MLP neurons of a small language model. Each row is named by its layer, matrix (gate and up: input weights) and neuron, and shows model dimensions 64-191. Each number is 500 + 40 x the weight over its row's rms, rounded and kept within 0 to 999. Numbers have three digits each. A neuron's up and down rows have the sign that makes its largest values positive.
After each neuron's rows, "fires on" lists the tokens most often at its 100 highest values on Wikipedia text that the model never trained on.

L9.gate566:537509542556558509469554459546533443518478530531545555545506510511557403529496562518447509552496464464487535544491450566500564453571552477492447499607483541518411559463463479469469493538440445508527493557478458517516521461454505465438429493568486511468501543526427476487514477441563506438453545425459495478502568465422595480457518491498497476542544475545512539512485512476545515544502
L9.up566:382554537481453511485523548512556471428475531527513511522520564465543533549510492569493434531565499559515522481528519515539449441508464534507529492459482611554459510491506473500553461583429438558463491520509477517504511592553530503509486500501457472564572536464509509396553495466467486524532458495531521435454478451448550529442588485493466516483550547480443535510524505578467493507498
fires on: " of", " ", "g", "ed", "'"

L6.gate285:438515567490464543449475508543502529545571493546508518436541497460535470473587545534506476584509531493542547478485491487497500526519479492549529480555445477446507480477482507481463491513513457499563466442502533553475556477477489536476501487513527465445483393441545490488506515538510502566493484528474454511490556567455626522545550468525515552472490425500471486521469500509469500476541
L6.up285:451566517505505522458530465496485605517556535542470499476528453493525462508577484528490499570526462506550490484456491494467476510553483467562544502540482440403544513468452467511466426477515446506505480418463536517457524546538438518559451537561502510440505431549531480506541445472506498526492501455488493551487537530511551519554521545507536527483495474490505547488519470471513508499562
fires on: " m", "ha", " and", " ft", " km"

L5.gate314:482549552559538431484510508453511538531551466553487487444505513489501430481511579455493575544450577564494584508478481524450408478523538537442436466562499543532579561506477546491493494488546504580527490506438461563475465473470456557441521465504524521458516453588477486532484488478534491531431441589517473492544616507578493485529527483582487462541530455589439488529515464487456501542487
L5.up314:555495443563603481473539492485427468490448469510483489582563471507489475503458555479471546531500530514472445568498505461429512533492579497502488528622458431560498529493459521489500508499466461525505488529525484461441508482486511526402521512486512471522511535532451492578467515444586525479529490519499521521522582479545463511467498493578609440462445475567441483498482527462524475541528
fires on: "0", " community", "ing"

L6.gate272:526551456514567549533491489511544532537484540485536576475460476492545560478515581451481509522455469562420511497506536509500386441500492521472525489468454446491495557506499518495459490515548475451467547457564471494500468465521416574524532458486504472516536461528474472518558558462565512555439499527477483441469533471549499500555447455503515575439513456470482461538489496476595441476448
L6.up272:522452542567523461497496455460463483529573458528482400584527511502497463557564540450524558556534548491527611530558486567474500523523492513488501521484574483428500502539481474485508502518495574504438526541451480458447509458419509530442544479468539496470496478557558491482467462509582463509511573563458533525576510548516484561500470520507556411551525539536507479522509536519561459531458
fires on: "0", "E", " E", " re"

L8.gate535:506541572451517586454508514465482449470533439570523476564538542461470429491483582524516488404489506528507405463519540540498416494519567459572425434453464482546502470485541539464539560512533517556486485492485476569527503557448468483500453508582468539530469521535502480507434511448546514537452495574539519495582515532539570498546564540501494488559512514513515486451503438501510484457518
L8.up535:454544552455412526486513504434526495570543555420522506460598488459471513494473530530498493440512486480529528512493482529513520542412497454427528496518521506577507524430637525426542518534544454522460468518497498586444501528447559524408557529513477500529512481451467457526506490452514587473527476454559483541510468487510528532464569477509521521509480493507491437523421469466502517501515
fires on: " by", " the", "-", "er", "ed", "en"

L4.gate551:527483521463499468579531470473444462502561467474440565518483479563520524463433503490585496487427533495499521549526563485471555504485489530537446634480522502524536470415473497463513610515527443500504557511494444449487485501502507524482491513444427500549471531520469495449462494582467453445450532539521512566495488477486491490539547508470522550453480492508556518469480562563549483494531
L4.up551:530490456538539555486467453519494434465526506506513482515589479442440538469505452491476593427465465451448440496493436509478547524489563501525548516514453516486445509520478461517521519488489471527502466522470607559508517525508537457453518540555460491517528439506553511588483494488571466473516515460468498524532540520488443550488522538499552369525473465504477493476490490502486528545520
fires on: "\n"

L4.gate482:547519609491477433463532505526565494552509553466556476512488570470545408550551559420490538581516486520498527503432523559452495439560451511477573432505520511550509539532528474562486544513519497481499504531540435535515549514482443530540522509461540507506489455481517469526480505455490473523520535481485509521587515518518507535488500482458408519526580488450499423510478494497534497430473
L4.up482:494551510504487464436505446518520573523521572502470492523531449501421497456486517556454521440496516492497491555534540486498503541511540502539536462622576526503470480502556429578573513485533558497497517514433510513479542479379538499421560523531495456555573553506461535504472573544576499493475554499503467493526519501509454441455436446530525510505479531476458500490527504490518438475491
fires on: "0", ":", "ø", "8", " Education"

L5.gate79:475508467518493439493550554435490477565531543491493505470529431459466453383515540526508566481450433486506489539524517503504540416556438524497529492597521511513460528510577539483456497526492533449512551498508480544464515466437476451474517383441502490463505589468475459572463483480525495538424516508488428534546528552548468478504483475513543551482452454500457541481476468524476479552488
L5.up79:506464485492532469448510431457547497449510471500487478524499422464460496395441496562487527430411502532515507613532538548477521409537458571554568488551502452513513534547476525502538489463544462459549482463431544422513473430440493506448548567479485493525500505506486526604442450506509476588454505473519489514514455507543442512509469543481527543462515506450529477480441456413415520529547
fires on: "0", ")", "2"

L6.gate403:512473468434496517535480448425465499490555442550594479487520537506547528491479441538531505478424474498458490453461500492466531525429484465478433507537523523524489471423514438447469496559565470498537484567472477535455507387539554534472592477511430419511467456485509516500520472540536495517556520478460533452482503502532519467556488430453543406516458467549512473460520508528459507501483
L6.up403:567439407493515519521483498404508494398513482475508476514506503474484574531497425526486542496515495501503534469477512505468548515429531500443499466528500483539508444460527431471528512527472525512549501546480481558475410464571576533493519457543430454574504453498514550526486464486534507490590462446496555523460523532549446468509478475445492423440456522598526518400515483526457475521498
fires on: "\n", " was", " support"

L6.gate568:483442501610541513559511528467517471482522468517487566516449531469502543484523459523528440498472506444462524601516535504509557524448546559579509552486503552548486524456465455456477524489449549459473475478515528480470459488525558542418514551491481481502483494468510501475485475484596512548484575545519468524424467438566525480540522470475500456487462446517511501507471483562506539519466
L6.up568:545458404575534504477539512510480465499505458472463544505462482541543526498546450535458456455442509474466526539546494545468566496432506546525491491460457582549435462485423507448482514565435509532482485450577575459496472535605539512445484503513469484490521505480554429471505446528566513552482495530519472502458508449566546530547482537441478438484528520527566529534449422548496514490464
fires on: "\n", "|", ";", " |", " is"

L5.gate340:472461495530558512495484543526472433542499437538452532423543449523442470370489512515569539441454518474451438587547463460518479456474473524520500521491445515554444510413548471462408540575423494449500475541442518570504554501433529447515516544501534434491441515466488543503454481533500471502398441444489500507493466502492513565491487483465534466469405436520563557493496493528538568493497
L5.up340:508479500543556529489480547536483449552490421476471522456531462491468495434533530511530554445436518509400466594569466490504486420475492517511504485488443500530417458442498442492441574581467500471488468549447467589520571507464512443562476566537559470493473520442510505504468501502525528456437457428528579527522480497478515579485461523477558447475452482527587513495497495554519582478492
fires on: "9", "6", "2", "0", "\n", ","

L5.gate379:437541485525470472556496432462401480444449462581503566556524523539460460460428511492566564515488491481482565519560532554455539517506542534480440481466506523568507557517450459357477509514494524560502565508399523529451545494484574531454494490521570456530443502514476450540472512491530498510474540542478483472542570410462519491488481435483499451541489457550517567498502515494513450537520
L5.up379:533532458535488476500464448527448520441471385471467515509483497519480499506515447514528530441483521465415518540577552537455518497472502573511485488469533542506423523571501427422485454521508505559441482533511505495501585509518548495472471469552524493534468502436478519546482500484580481513441516550516511566576587503489544501494452484501530445531503495493521520577532451556521453535538
fires on: "\n", "=="

L5.gate72:502443516586512558523551539486465502454494548574528510549513470481522471537541564496455469507503546493487548537492475456505465477472500449540448502503553517529493609492473504539484508523495445501470579559506477513493474453542455522495514446496476500497523507556497538506529522532470524480529508526475484509504503461507538520544482491500424464557588494577473466512494420527502576475514
L5.up72:529572454522487486444456516472510546512530524553488488469468545400489532501547445502492536464527472500525469484481495567480461481521517481406555520471499433456533519572383544537499478560502443504442421540507488523433485516494482518448525530463542502488541476539482486629508546494577478421434528521481482511523538533571480489605468538606518551517435486447491538455522492499527508513492
fires on: "0", " of", "1", "M", " owned"

L4.gate458:551421477520537504551465459546459494464456525531516545559514552485486573525481486463550498476504543547512489530559491442497477559454541527578413529464482610488449483484411462460479497552483460442475551498539507487538462474498533550490490519490429478474532493519493587478525498524479524484472533493446495515459483462436537485512554533538541459448501469519475527431474485563534504533588
L4.up458:495449510515558462520524486476574489509554519483421520522530504477487530512491430528510465439539534478442535581532523494456498540459527486565549525490558544516483469487506471507450577446484462514471491567496515532553465412517524582429493497535470527471481489495494509492422507513567482493443495534491532504488594491520563461514472505485559461478507479533550492490413495553585521529462
fires on: "\n", " by", "ed", " time", " Post", " Total"

L8.gate454:484499475472415463467489458448496506516491476420498437430531606524545412448495552495511549493481501441444519552452530583452456427536501453555550464543500494479439590435526455475510545500426566433499476429530512535468463536478516480443501508517492510509494526462498495439526480505566548464551493504480509511517500470430504527491440501503502445527420529505524518466548492488556471463494
L8.up454:486509496441502542521500570476489438466525493508506505453463547522488498492520508544465462465541509522509481542499547523440495520508477505505472550439440524469502498438451483502465572566530532462471523484511498554495546500497600433487487562577497517604506508448501549457505462509505467524485449420485519482537444483442577598457545523476502547465472504478524506473543530474492442489487
fires on: " as", ",", " in", " by", "-"

L8.gate97:533570439540527471444515496503489468573480451527485488529531532473541508524527554500573598531405530510447496420546479588454475507561487586533500438564476561574507468539477505487466489560544513534476486468525517457579556465498473492534500574516493509436535519458507447531514475472526452533514521517529562518499550448573547493497456528476531517560535472457493434506454480446548497503423
L8.up97:537487489551497497473478511452530551549492441486514523488477459542481540525424443446477485512492548567471494486490475523553518541457510514514423423550445483505540501570505507506498501501459494452463512586454474412530505457524482431416567558473514509529483532471509473538414479487542533454574557523518478406553530519485480489472521498459531486533474473472487511491480514462513556506531
fires on: "0", "1", "7", " |"

L5.gate473:416504571522522541490523507474519482558466469525562443490478504472515448486544554519515497537496480477496529430540490547500413512471514558542529481471525492512504517452545499524452493513471506541560501488452532534491493483492576447444513478458577470496489543430510495533433575491579479492434477528476497480462456519585585548542510502489483590514539462445522514526502494605509505445485
L5.up473:452513473467556545500501466469502490489594450474494541529488481517539569453503457563580439473551525445489443532487509523515495489492481460474450467483536451584473468495521570441496474556504518497459487450450528492531545558498505473559516512476523533582471491547484521508495530501579517470447445447468527506488460465443503543543523468528534503569488491484426466454503489431525500521500
fires on: ".", ",", "1", " and", "5"

L6.gate459:484521549544510457460465476471443518517557507545473481425537524499496511423526460516529579522565539494508562472517557517534528500511600495565576532537608502612573523487540527488407490476503446522513462485508576486517505456502546526520521538460529497568455523456472474549536504502519445462450444547432584528575548513484531529518515491446448608536456470486459519518431523480454552457548
L6.up459:512503524520578494497559437481485482491520475472530492500508511518506531521447468557515554443502469460495470507508541382485377597560463490468376445541485521456489539549504465483556450392456499533432573472496516550420495535535507538544541506496463470524510520492524532557432464509493445453516528448442519513489481472505519463548530478450580449545530504558475517517515502477434523523516
fires on: ",", ".", "0", "'", " century"

L6.gate303:555494598533528523456489462545462543559492506510545476479565562472515402498527535489520553482513535548472460493535453536536484417441516496541483471556535478527453600467552529478460535519529501538569505514536445593442555446521522521488559502500515465517423524488521490608579507541446496517516561483511495467477496483532565520545515490436506510581523505541481490454442489506497441561518
L6.up303:430550440442500526571459563510520556423503471537613460540558374468526443536457516501512489500476546511431515507453468505478456485490484544482489488498525492468504514539477475535476486538489566554420542482487530553474512503432511450527466425453536453471578490447474462445484486572480422528527506419529436468550378490502538507444481457553493537456515495494436546531531535469538549512492
fires on: "-", ")", ".", " and", "ed", " "

L4.gate264:546517460491549578533495472496484455439501428529543530540509426506493558527566491470520471485455485525455441445568526485496509518486524524569438507499484542493494457525499501416535495590525515530516560503469528528470581526509526486489485440484456481488525408406515484501474493531473483519472465475513485495470437497447563524456558469527538522477479468503512506525455493508486537486588
L4.up264:493495478503493460493527537415524466459503478536550521511485475414500492522504539525526498503581476523523489377542467526496488488588508492457499502557509525512565471466533444477513511520525463550526461509471472521483537537539547465487572388521452498449539492380518519497481547402590484459499451400502530533483476515471544457484451517488533533537498517522464454568467460487498471480574
fires on: " O", " the", "ed", "ated", " He"

L6.gate366:490463493508544529487499526460475442495430494490509531564471524461531479468553545515483531431478495471448509518501527542496478437452488573459467501441469415522461532454541405522422574569452518480530527511423520513467568518479518470508437511522510492493476537420477463492502568505500525507426460469468527496522491491539597525490513453513535497469421439497568534485521538548500617455504
L6.up366:522468471528538518458518555499485447506471486462480537546481504443525495489555590530453535401490446473480544526525501476493513416471518570481507507445489408530497504464486423475461599538527494553471516535449550528480547525462531472494445547541496552522496535431470412541435536522497536495459466479530542481529503479547542536507493500475539486479429503490597543489516474518468562413494
fires on: "s", " ", " who", "1", " in", "-"